MLP neurons of a small language model. Each row is named by its layer, matrix (gate and up: input weights) and neuron, and shows model dimensions 192-287. Each number is 128 + 24 x the weight over its row's rms, rounded and kept within 0 to 255. A neuron's up and down rows have the sign that makes its largest values positive.
A block is one neuron, or neurons of one layer that tend to fire together. After each block is what it responds to, as a language model described it from the Wikipedia text at the highest values.

L6.gate857 [113 127 101 118 118 140  94 143 113  91 121 140 116 151  99 121  79  91 125 110 144 165 153 135 106 148 146 138 144  91 100 120 158 138  91 117 149 140 121 124 129 148 144 140 119  70 155 101 161  92  93 104  90 157 127 162 128  86 152 135 176 149 129 113  95 113 128 163 114 114 137 122 106 112 158 134 152  96 112 154 136  63 145  76 116 164 143 104 161 156 111 133  99  97 114 128]
L6.up857 [123  97 113 116 128  94 138 125 107 127 165 154  82 139 160 142 103  97 134 131 162 130 116 110 165 135 127 126 133 104 110 128  92 126 115 171 114 144 136 162 109 144 142 115 118  93 131 132 125 119 124 155 145 139 129  67 118 122 146 142 130 145 140 105 147 110 154 164 146 126 132 153 115 145  94 162 137 128 135 190 179 108 139 123 173 133 159  76 137 138 143 109  87 130 101 107]
L6.gate939 [119 121 128 142 106 139 110 189 108 120 121 100 120 142 140 166 153 109 110 105 135 185 121 111 118 104 182 132 148  98  78 147 122 120 160 119 153 137 159 136 135 130 145 101 148 154 127 106 135 145 138 146 124 149 136 178 132 100 143 103 132 110 168 117 158 172  99 162 120 155 129 152 128 106  98 133 129  80 148  98 114 100 160 115 104 136 129 109 151 163 135 143 152 118 165 107]
L6.up939 [130 128  62 133  87 130 137  95 166 134 145 116 147  91 116 136 158 107 123 108 130 122 104 122 144 131 137  89  88 119 128 107 144 146 120 107 126 114 134 106 137 155 137 133 104 117  90 101  61 132 117 152 140 135  81 114 132 181 153 125 125 146 143 153 137  51 163 140 154 138 151 125 120 155 135  86 139 117  88 146 115 182 141 133  91 133 102 127 118 124 100 130 138 116  92 100]
Hyphens or dashes joining two parts of a compound name or term, e.g. Campbell-Taylor, Ross–Ade, NA-35, black-brown; also mid-word fragments like Trin-id-ad.

L6.gate305 [134  77 115 123  96 129 129 145 155 127 150 115 108 129  98 127 117 148 143 190 101 120 101  86 174 138 143 119 119 151 157  80 121 101 159 167 100 100 160 117 129  98  88 143 108 167 143 126 132  96 104 121 140 134 143 109  97  94 143  85 152  97  78 101 113 128 149 147 130 145 122 133 124 155 131 116 154  87 122  88 106 139 127 150 143 126 146 152 155 131 140 148 136 162 115 112]
L6.up305 [121 116 134  96 118 116 145 179 114 125 114 123 132 132 172 123 139 114 121 129 150 119 131 180 143 153 132 129 132 119 150 123 207 102 135  92 132 151 135 156 122 141 105 143  81 163 135 143 119 125 111 106 124 124 103 131 146 143 116 142 146 111  98  95 126 142  87 147 163 121  85 145 131 138 134 109 118  99 144  83 121 125 125  72 117 150 146 118 123 138 110  60 120 125 134 118]
L6.gate897 [172 116 147 118 117  93 129 157 130 127 139 132 132 145 137 115 113  87 142 131  72  85 110 105 152 129 109  92 137 102 153  95 129  98 199 141 123 149 171 143 158 117 122 143  59 129 134 152 152 143  93 142 129 106 141 141 109 145 140 127 124 141 115  91  91 117 149 144 129 138 126 162 107 102 163 121 158 101 112 107 184 145 135 110 128 139 124 146 127 149 105 150  93 109 132 161]
L6.up897 [124 141 130 109 121 125 140 157 150 142 135  90 182 139 153 136  98 130 133 134  88  56 122 119 142  87 125 120 125 146 168 103 150  85 191 107 118 133 138 128 131 111 127 117 106 131 127 100 105 124  94 122 143 122 141 130  96 110 136 139 131 136 124 110  81 157 111 153 113 129 104 132 134 120 200 145 129 133 123  71 138  93 120 117 167 135 133 137 138 159 110  99 114 161 148 105]
Words that open time or circumstance clauses, mostly while, whilst, when, after, as, before, during, and time in "this time", in biographical narrative.

L11.gate382 [150 117 128  98 121 131 137 154 169 121 125 146 140 106 160 153 136 125 111 101 147 123 154 164  85  98 137 154 147 178 123 143 103 166 127 196  94  71 130 143 147  89 116  93 139 170 131 153  92 170 110 150 171 175 151  70 131 141 142 179  85 159 115 118  79 113 136 106 150 120 136 151 121 120 165 145 135 102 127 128 126 176 128 121 115 133 129 175 164 116 123 133 140 116  96 121]
L11.up382 [ 69  82 134  98 129 148 143 128 123 115 161 118 136 119 118 129 114 136 116  84 123 102  97 139 131 175 107 176 111 138 134  69 138 136  86 155 130 129 134 124 110 131 118  99  92 127 138 139 109 146  88 145 123 138 146 176 136 160 132  86 154 140 147 148 159  71  80 104 139 113 114 132 134 137  98 148 131 102 149  89 137 159 170 132 129 134 115 112 146 147 129 151 105 150 133 107]
L11.gate529 [ 82 151 168 101 118 114 119  96 121 116 156 113  89 119 142  79 100 113 112 131 171 128 138 128 139 122 152 123 167 101 167 162  96 141 114 108  94 133  89  89 123 139 120 163 143 162  85 149 164 106 129 128 149 126 158 113 167  94 112 155 179 126 141 127 144 125 132 108 147  69 150 153 124 166 115 149 151 125 144 131  89 153 116 129 120 136 119 148 146 121 133 137 139 134 147  98]
L11.up529 [140 122 141 100 129 135 150 142 130 158 125  85  98 101 140 107 102 129 114 148 168 164 100 158 114 125 153 151 111 137 130 143 126 116 131 144  73 152 143 120 117 174 131 142 144 170 138 133  90 164 149 141 124 116 167 133 142 116  87 159  94 109 100  84 127 111  87  78 128 149 110  95 115 103 164 147 171 108 145 144  94 117  60 117 130 122 153 172 146 130 116 113 153 145 129 109]
L11.gate610 [132  87 135  99 129 119  93 132 120 131 127 145 104 130 142 132 164  91 113 111 140  87 114 157 102 162  93 106 127 126 113 135 148 198 117 139 143 111  94 149 108 112 121 115  94 101  85 111 106 107 148 120 147 142 144 126 105 150 107  97 130 144  81 127 143 106 132 108 158 121 137 170  97 159 127 121 136 124  56 127 131 144 107 139 113 126 147 128 152 147 127 108 138 106 128 132]
L11.up610 [141 111 127 132 149 126 114 116 126 117 142 135 103 125 125 106 162 126 130  99 163 113  64 162 115 109 121  99 115  91  76  87 139 161 110 110 111  95 142 112 106 127 136 123 159 142 148 111 133 113 124 116 122 115 142 124 111 154 119 108 104 142  85 137 133 139 159 103 150 145 131 144  59 140 125 126 161 134  95 107 128 101 115 136 132 150 141 198 136 133 140  80  68 163 109 122]
L11.gate1186 [133 142 138  99 108 141 136 114  57 115 138 124 159 121 126 138 112 140 116 100 119 174  95 112 131 124 153 135 153 122 115 112 159 143 125 164 153 135 120  88 132 138 138 121 128 191 177 148 138 133 104 118 135 131 110 142 110 133 126 134 126 122 155 147 123  92 123 154 130 145 153 129 121 156 147 147 159 151 136 117 106 133 126  90 123 102 109 125 151 105 170 159 149 136 136  88]
L11.up1186 [ 97 116 164 136 124 168 125 141 183 109 180 104 129  97 153 145 136 171 125 110 130 111 146 140 132 131 106 158 152 156 132 166 119 126 151 154 164  87 136 138 120  89 126 123 124 182 100 141 114 121 131 150 121 140 106 159 108  99 114 183 126 118  98 141  89 115 131 101  96 101 133 192 120 132 161 137 131 202 132 151 107 149 160 108 123 115  89 110 168 149 151 128 148  95 152 107]
Short fragments that begin or join words: hyphens in compounds (Korean-language, Civil War-era), possessive apostrophes (Greece's), and word-initial ph/qu (phone, phase, quirky).

L2.gate142 [121 158 118 132 127 150 134 160 129 122 148 121 129 148  37 124  97 128 131 134 147 133  93 109 119 133 139 111 115 161 148 145 148 103 190  83 137 153 120 136 128 112 176  95 137 137 126  95 131 131  88 120 124 152 131 162 164 107 123  97 119 125 110 115 108 140 130 122 117 117 144 129 169 151 112 110 141 170 176  97  97  91 161 134 111  92 111 128 172 119 130 122  87 130 112 123]
L2.up142 [129 139 137 140  81  86 148 159 124 117 101 109 130 164  83 177 103  80  90 115 147 118 134 126 115 117 117 162  96 129 107 148 143 122 150  84  94 101 106 130 139 123 158 175 160 123 141 151 113 158 149 130 135 157 108 160 136  93 103 142 109 105 143 128 132 172 120 171 146 164 138 161 135 126 141  74 106 153 135 137 201 135 117 155 155  91  72 139 169 159 122 130 122 156 137 125]
L2.gate211 [ 97  90 148 127 142 162 150 103 144 115 136 120 148 180 130 169 110 203 154 113 166  83  83 113 147  98 137 120 116 171 151 106 116  91 118 114 107  96 121 138  94 138 178 117 135  90 164 129 135 107 154 134 138 153 124 135 128 114 145 125  99 134 129  99  95 123 107 126 135 161 115 103 154 117 120  87 141 131 149  93 116 153 130 136 114 138 113 187  91  88 127 100 155  87 180 148]
L2.up211 [120 127 137 135 155 149 144  97 106 102 142 131 171 157 162  92 103 138 106 138 177  91 118  99 123 146 110 129 147  99 164 138 125 159 141 128 130 138  96  96 109 100 130 126 129 141 131 125 140 105 131  87 111 107 138 165  98 101 161  81 150 115 128 137 118 141 107 195 104 126 128 139 130 122 107 145 147 150 151 111 142 125  99 183 142 108 154 126 134 122 142 109 125 159 126 191]
L2.gate592 [137 147 117 146  93 109 120 133 129 115 134  94 124 126 112 131 162 121 105 138 154 111 142 131 131 133 137  87 147 123 142 151 108 117 111  95 131 160 137 128 135 118 115 128 112 161 154 135 152  78 130 134 116  94 139 163 135 152 119 124 102 124 109 110 117 125 129 138 207 194  85 112 166 126 116 104 100 120 124 146 112 174  76 146  99 129 111 128 166 124 112  92  86  96 145 139]
L2.up592 [154 106 128 142 159  79 119 135 157 129 154 118 104 126 132  94 135 123 166 148 113 127 148 164 105 148 101 146 110 132 117 124 110 107 180 121 145 130  98 122 140 156 170 143 164 112 126 148 114 124 128 103 206 144 102 141 101 163 123 151  85 144 123 135 158 142 127  95 143 127 142 130 142 123 132 140 119 112 137 127 139 101 122 126 140 125 127  78 128  94 145 148 115 134 131 137]
L2.gate633 [148 176  79 119 141 132 105 171 174  94 137 113 150 127 116 155  92 178 120 160 164 143  96  95 116  69 122 102 158 127 123  82 136 119 140 140 118 116 126 124 138 126 148  92 153 123  54 132 105 147 130 152 116 154 120 156  90 129  96 100 126 134 144 157 149 133 110 120 137 137 151 118 147 128 157 118 146  72 119 180 153 112  85 139 151 122 118 150  63 122 145  95 136 107  98 144]
L2.up633 [ 84 111 140 107  94 125 120 129 137 100 100 133 128 130 134 177 127  81 141  88 129  97 131 124 123  92 187 140 149 134  97 140 125 107  91 146 137 115  89 105 151 138  99  96 120  78 157 121 103 142 148  99 142 111  91 115 163 115 124 187 153 130 170 182 113 126 139 160 129 137 135 152  96 161 116 186 114 110 133  85 151 161 150 118 125 150 157 119 101 126 153  93 129 117 161 127]
L2.gate697 [115 149 125 134 145 128 111 144 141 131 121 140 148 108 107 165 125  95 124 113 140 157 130 115 136 115 127  87 139 130  83 129 142 132 183 104 134 123 133  89 124 149 106 113 180 118 142 103 145  94 130 180  88  86 128 127  80 126 161 126  98 126 169 153 124 116 126 136 135 158 160 127 146 129 144 106 149 105 137 128 121 148 109 153 129  91 119 149 119 162 140 113  93 139 115 140]
L2.up697 [124 143 146 125 137 158 171 128 167 121 107 136  99 114 138 136  71 127 134  95 147 143  87 136 153 123 114 117 100 200 150 121 116 130 115 118 116 141 106  99 133 135 134 124 141 153 146 122 131 111 144 141  93 116 108 109 129 126 146 119 126 136 146 107 139 163 139 166 167 166 123 128 128 119 158 119 113 121 130 116 131 154  88 163 163 117  92 163 116 104 130 128 124 166 145 129]
L2.gate762 [111 136 180 102 156 124  96 128 132 124 128 136 139 131 116 100 156 144 129 115  96 106 167 169  89 135 160 165 129 180 154 126 107 165 159 146 175 132 160 139 134 111 153 156 138 118 143 147 128 157 140 151  85 158 166 174  89 126 120 101 138 134 151 123 123 157 119 115 127 190 149 145 170 150 133 142 166 122 114 153 126 124 168 103 148 135 111 129 158 134 136 143  91  74 149 115]
L2.up762 [153 147 113 119  91  83 111 180 166 131 158 135 104 132 139  86 156 112 159 122 152  81 106 150 134 120  83 146 101 123 110 120 112 110  82 111 110 161  91  95 156  91 113 153 105 127 130 111  84 135 135 114  67 134  80  87 145 131 119 121  70 118  69 116 123 107 146  99 129 125  92 141 126  82 123 124 114 120 106 105 155 133 145 150 156 112 136 129 134 111  93 116 142 140 128 156]
L2.gate915 [102 105 123 137 160 124 109 139  91 154 113 130 113 136 112 130 147 140 133 151 138 126 166 110 144 147 143 119 153 159 156 114  96 119 131 138 105 128 149 131 149 114 134 137 147 156  84 164 172 120 126 109 158 118 135 107 157  97 162  95 108 133  86 102  93 116 147 144 125 143 141 139 116 139 144 162 152 120 137 116 146 126 135 127 103 150 110  89 128 194 138 132 133 164 144 134]
L2.up915 [167 101 149 152 118 153 133 102 102 133 104 123 127 147 176 122 130 150  88 130 113 138 137 139 127 139 110 109 149 126 116 128 105 129 144 138 148 104 121 159 117 137 108 122 142 142 101 177 178 179 131 134 138 122 128 156 113  95 120 110 137 132 147 128 111 127 132  80 138 154 162 120 122 144 115 119 145 120 106 132 100 152  69 169 132  76 137 149 162 111 164 134 137 135 129 137]
L2.gate1224 [135  94 125 118 139 124  98 132 143 147 161 157 108 127 138 109 158 148 123 109 159  76 127 125 132 109 132  96 153 109 150 138 129  84 140 111 124  71 119 153 107 162 123 151 129 187 145  92 102 108 166 129 127 144 111 178 119 134 161 138 137 112 104 131 129 140  78  92 130 120 105 103  98 116 123  80 109 119 166 127 162 166 136 139 130 176 102 118 131 144 138 117 145  82 146 115]
L2.up1224 [109  99 114 132 115  95 101 106 173 150 101 173 120  85 126 116 174 182 116 104 121 108 107 125  89 135 118 144 100  94 133 116 140 102 136 100 114  81 103 149 111 128 134 136  84 133 153 124 122 128 145 156 122 104 125 154 114  99 130 160 115 101  73 156 142 149 113  98 146 101  74 115 135 126  95  89 123 149 151 105 131 161 143 163 121 144 100 140 130 156 119 142 134 144 132 149]
Mainly the word Time opening infobox or table labels (Time zone, Time Period, Time of possession), plus other header starts and while/time.

L2.gate144 [104 147  55 129 152 101  85 149 162 122 123  96 187 133  93 168 167 104 118 145 108 140 110 130 102 211 105 101 119 120 154 184 136 135 121 144 103 129 117 118  98 117 122 127 141 174 136 132 127 108 165 111 143 139 165 146  70 114 134 117 163 101 111 165 111 114  84 145 137 135 117 125 123 121 139 113 101 106 106 129 154 114 123 110 138 166 134 136 124  83 145 157 135  98 105 126]
L2.up144 [135 159  91 149 110 129 116 154 122 146 127 141 160 130 123 135  88 135 141 143 100 113 130 112 158  96 127 128 118 134 107 132 149 166 127 100 122 147 136 118 141 183 120 146 135  59 146 133 154 111 168 111 128 111 116 165 142 129 155 124 155 134 138 148  96 118 122 139 135 108 142 146 124 179 182 163 127 146 122  99 155 174 134 118 133 168 133 149 136  93 113 136 113 108 130 149]
L2.gate157 [ 90  94 103 141 140 107  78 120 120 127 156 107 137 168 139 122 109  84 117 133 142  90  90 158 162 109 141 163 121 131 145 150 108  93 129 108 148 101 149 130 109 158 105 149 131 138 177 125 119 179 187 142 123 147 111 115 135 108 147  84 156 125 144 126 130 105 142 114 135 133 122 131 124 171 135 151 133  99 174 114 161 124 116 120 104 156 130 169 114 168 161  92  85 131 120 127]
L2.up157 [119 111 105 129 128 125 162 138 117 147 167 153 156 130 140 135 134  94 120 160 144  95 117 180 132 117 130 168 111 154 136 151 112 133 110 120 120 133 124 113 112 192 112 182 131 158 120 108 113 211 131  79 138 124 111 122 147 111 148 105 162 101 132 133 112 127 141 123 151 124 123 168 110 122 173 104  99  99  91  70 146 100 161 121 104 167 148 119 108 136 124  90  97 137 119 147]
L2.gate450 [154 126 134 154 167 126 124 133 145 141 119 126 153 134 142 131 135 112 162 127  96 147 126 130 137  84  94 133 132 142 146 128 115 127 125 125  91 163 151 137 151 109 141 121 121 155 116 159 112 140 162 169 133 120 113 122 135 169 167 143 134  99 187 149 152 145 112 150 123  99 157 129 122 173  83  90 174 151 135 123 137  94 132  92 150 147 104 114  76 135 156 101  99 137 112 109]
L2.up450 [136 113 148 117 127 147 166  43 175 112 107 118 130 145 163 114 145 115 113 143  73 170 132 153 162 139 149 124 106 134 129 114 133 139 104 179 132 138 139 122 150  91 102 134 144 119 195 141 124 105 198 148 138 165 140 135 116 136 119 144 120 115 176 118 146  98 137 122 127 135 143 139  99 151 117 104 157 135 118 139 132 145 153 105 166 127 130 129  99 124 164 160 122  92 155 122]
L2.gate492 [102  78 129  77 127 147  73 142 138 117 163 149 120 102 113 166 100 117 115  84 127 144  62 105 136 138 147 105  91 138 182 122 141 106 132 127 123 164  80 112 122 120 131 114 184  87 164 136 185 101 169 154 169 156 145 124  90 132 179 160 126 126  93 137 136 130 121 107 152 141 169 151 123 124 147 160 143 145 104 148 162 161 126 126 104 159 126  99 120 145 119 122 125 129 109 148]
L2.up492 [ 88 128  98 107 146 135 106 167 106 128 131  99 141 124 122 132 101 137 141 138 130 192 118 147  96 186 141  99 122 129 113 175 130 126 111 111 119 173 129 111 108 103 161 129 113 116 100  72 140 118 192 123 102  96 135 121  95 147 175 133 145 115 198 117 143 180 122 140 104 142 173  96 123 107 108 145 149 143 118 101 125 143 153 104 135 143 132 153 133 106 124 156 133 128 134 147]
L2.gate648 [169 120  98 138 136 117 106 161 172 131 125 104 169 150 168 102 137  88 127 141  70 128 112 135 172 129 157 151 129 141 127 171 112 147 108 118 116 201 170 115  98 123 117 102 124 126 146 132  99 112 155 183 172 111 135 116 152 172 151 113 144 145 113 136 163 135 161  97 100 128 149 134 125 158 116 127 118 118 146 128 157 141  99 133 132 133 131 107  53 102 127 131  43 111 130 137]
L2.up648 [159 109 106 110 185 108 132 106 203 145 128 163 158 148 154 168 121 137 106 127 101 141 150 145 139 154 110 122 112 121 103 158  93 136  99 117 121 185 163 136 156 116 129 126 120 123 148  88 106 117 156 169 133 134 109 128 141 107 142 168 142 108 147 123 155 135 138 131 151 137  97 115 137 158 109 128 114 105 136 160 138 160 119 128 118 150 123 185  96 123 126 108 113 117  98 136]
L2.gate769 [105  55 110 136 179  61 103 116 138 103 163 128 144  66 121 117  91  67 156  88 155 112 157 122 127 166 164 103 119 104 108 137 150 100 143 127 141 130 103 128 150 110 127 121 155 140 110  62 138 124 128 120 139 113  97 125  80 127 160 159 155 126 125 139 153 108 137 124 116 148 117 118 220 128 159 140 149 140  89 162  69 119 116 102 135 137 152  99 134 167 103 126 115 143 129 141]
L2.up769 [104  92 129 128 157 102  76 131 146 150 101 133 150 123 151 112 119 150 147  77 120 136 179 135 165 151 104  85 119 109 153 168 140 102 138 122 144 153  99 115 123 102 125 155 133 116 153  84  98 176 141 107 148 127 125 156 134 123 143 108 116 122 192 123 142  75 147 122 104 131 119 154 130 136 157 118  79 121  93 140 118  87 107 157 156 122 116 117 137 147 147 101 130 126 112 186]
L2.gate1036 [154 115  91 105 117 109 106  80 180 156 158 128  98 131 123 142  69 111 101 124 115 150 121 114 204 106  99 182 109 160 158 107  90 127 138 131 138  94 114 121 138 141 101 135 133 151 146 103  80 138 121 162 142 121 159 185  79 138 173 108 154 116 165 158 158 112 117 119 122 136 109 155 173 128  95 118  79  94 149 116 155 133 110  83 160 134 152 157 118 136 130 114 133 117  94 164]
L2.up1036 [126  73 136 123 160  80  88  62 155 182 141 144 152 128  90 117 129 119  97 113 128 151 109 126 145 101  82 159  90 136 122  98 109 128 117  86 161 128 109 124 101 182  88 151 109 158 133 107 130 124  95 193 119  80  99 164  88 130 133  69 153 103 101 150 161 113 122 122 104 109 114 139 123 123 163 109 100 127 111 136 159 126  95 112 147 105 141 142 133 161 141 148 113 121  97 142]
L2.gate1212 [112 154 133 126 125 128  89 139 101 111 143  68 155 118 103 107 161 100 115  91 124 138 105  86 154 149 114 139 158 142 167 154 121 113 118 135 110 151 129 140 108 122 130 109 126 112 118 122 139 107 162 146 129  92 107 181 118 159 157 144 152 127 136 143  98 180  82 135 135 110 154  92 136 108  91 156 152 146 141 180 134 117 114 136 102 137 133  93 136  63  65 174 182 159 111 130]
L2.up1212 [149 109 122  66 127 147 141 144 129 113 129 149 104 117 160 143 123 116 116 130 118 151 133  92 138 105 152 159 118 127 123 105 129 136 121 128 127 174  59 104 127 106 139  70 179 140 149 131 133 136 153 154 123 133 133 115 144 177 130 163 120 110 135 161 163 125 141 126 124 127 196 104 143 136  90 161 167 118 173 127 132  92 120 151 127 108 103 139 119 140 144 120 122 132 145 169]
Hyphens joining compound modifiers in sports and music text, like first-round, two-year, play-off, plus lone word-internal o/ō pieces, like Waynesbor-o, Chikk-ō.

L11.gate26 [106 134 128 148  89 123 140 152 159 114 134 137 134 120 140 136 101 127 115  92 122 129 122  91  84 137 132 128 132 157 123 138  65 149 110  82 139 114 109 129 124 148 123 119 142 120  81 126 130 136 160 144 111 172 131 102  88 111 135 137 153 124 103 148 103 154 116 144 122 127 135 122 106 137 117 115 102 112 103 150 118 125 142 199 153  81  80 116 133 122 175 120 138 115  82 174]
L11.up26 [153 112 109 136 118 114 108 105 143  99 212 113 120 135 117 124 104 153 146 131 107 124  98 138 115 152 114 151 122 115 145 158 152  84 107 169 136  91 160 163 111 148 156 116 107 106 120 154 145 139 107 134 174 115 117 112 137 153 107  76 131 178 113 178  96 154 122 120 149 145 149 135 144 127 105 160 147 148 147 137 125 105 152 135 136 139  98 138 158 155  86 139 112 123 161 144]
L11.gate706 [150 144 118 171 133 177 105 142 127 142 105 134  70 147 122 133 102 110 132 113 170 135 126 121 148 162 140 135  90 156 128 135 125  97 128 123 131 104 116 119 137 141 131 163 114 102 152 161 109 157 128 132 130 148 164  93 108 131 135 106 135 103 139 127 102 132 120 116 153  87 134 135 189 130 146  87 101 154 126 107 103 208 135 115 108 116 123 129 139 115  77 153 168 136 104 173]
L11.up706 [142 135 106 210 137  94 109 128 141  91 147 158 123 136 105  95 102 161 156 147 165 105  91 139 140 111 116 176 159  97 115 147 121 168  94 146 158 140  84 129 114 154 165 169 105 101 115 145 100 134 119 133 157 142  50 118 124 135 147 152 151 121 135 158 149 138  70 131 124 104  96  90 138 130 128 108  76 149 147 165 114 130 123 133 120 136 157 178  87 169 105 149 142 151 126 123]
L11.gate804 [141 126 116 136 116 136 141 110 131 125  98 131 137 108 156 129 105 141 137 111 116 130  92 130 122 142 135  86  96 128 128 161 106 120 124 143 169 118  62 170 136  72 147 161 113 159 122 119 128 116 150 158 140 137 125 105 119  95 157 145  79 118 102 129 112 140 181  79  99 108 136 107 165 130  96 122 119 135 100 131  89  98 169 130 143 137 124 130 139 163 125 163 129 167  76 130]
L11.up804 [139  70  96 159 130 129  73 116 113  48 125 115 109 138 121 124 113 108 117 128 132 125 158  93 146 116 152 129 105 152 130 137 114 145 194  91 170 150  86 132 135 118 141 139 104 145 140 129  76 115 146 163 129 120 107  91 145 128 115 150 143 105  86 151 142 172 172  75 140 127  93 124 128 126 119 116 107  91 133  81 118 104 112 165  97 126 153 170  84  95 117  87 125 133 116 156]
L11.gate884 [162  91 133 180 131 140  95 118 139 108 120 141 100 136 122 112 105 118 136 140 106 124 153  91 134  96 123 121  82 139 143 127  81 146 134 122 203  96 108 174 152 127 138 131  81 103 138 106 110 115 151 149 189 118 179 151  73 128 128 134 111 123  92 162  87 115 137 117 143 160 104 119 141 152 119 138 141 159 141 128  65 130 138 138 154 130 102 147  91 107 125 143 150 120 151 148]
L11.up884 [111 105 138 172 120 111 129 111 157 136 139 131 121 139 141 145  83 122 117 148 112 113 117 134 143 161 130 115 136 128 149 131  96 162 103  99 140  80 117 161 133 168 132 168  96  91  89 135 185 144 101 153 139 152 160 140  79  99 140 147 135 127  99 143 125 131 130 161 115 173 115 107 163 125 103 150 143 162  98 105 150  90 102 133 119 112 106 134 136 111 139 110 147 109 134 115]
Fires on markup opening a new line or field, mostly == and === section headings after a blank line, plus list dashes and table pipes; weaker on ordinal suffixes like 2nd, Fifth.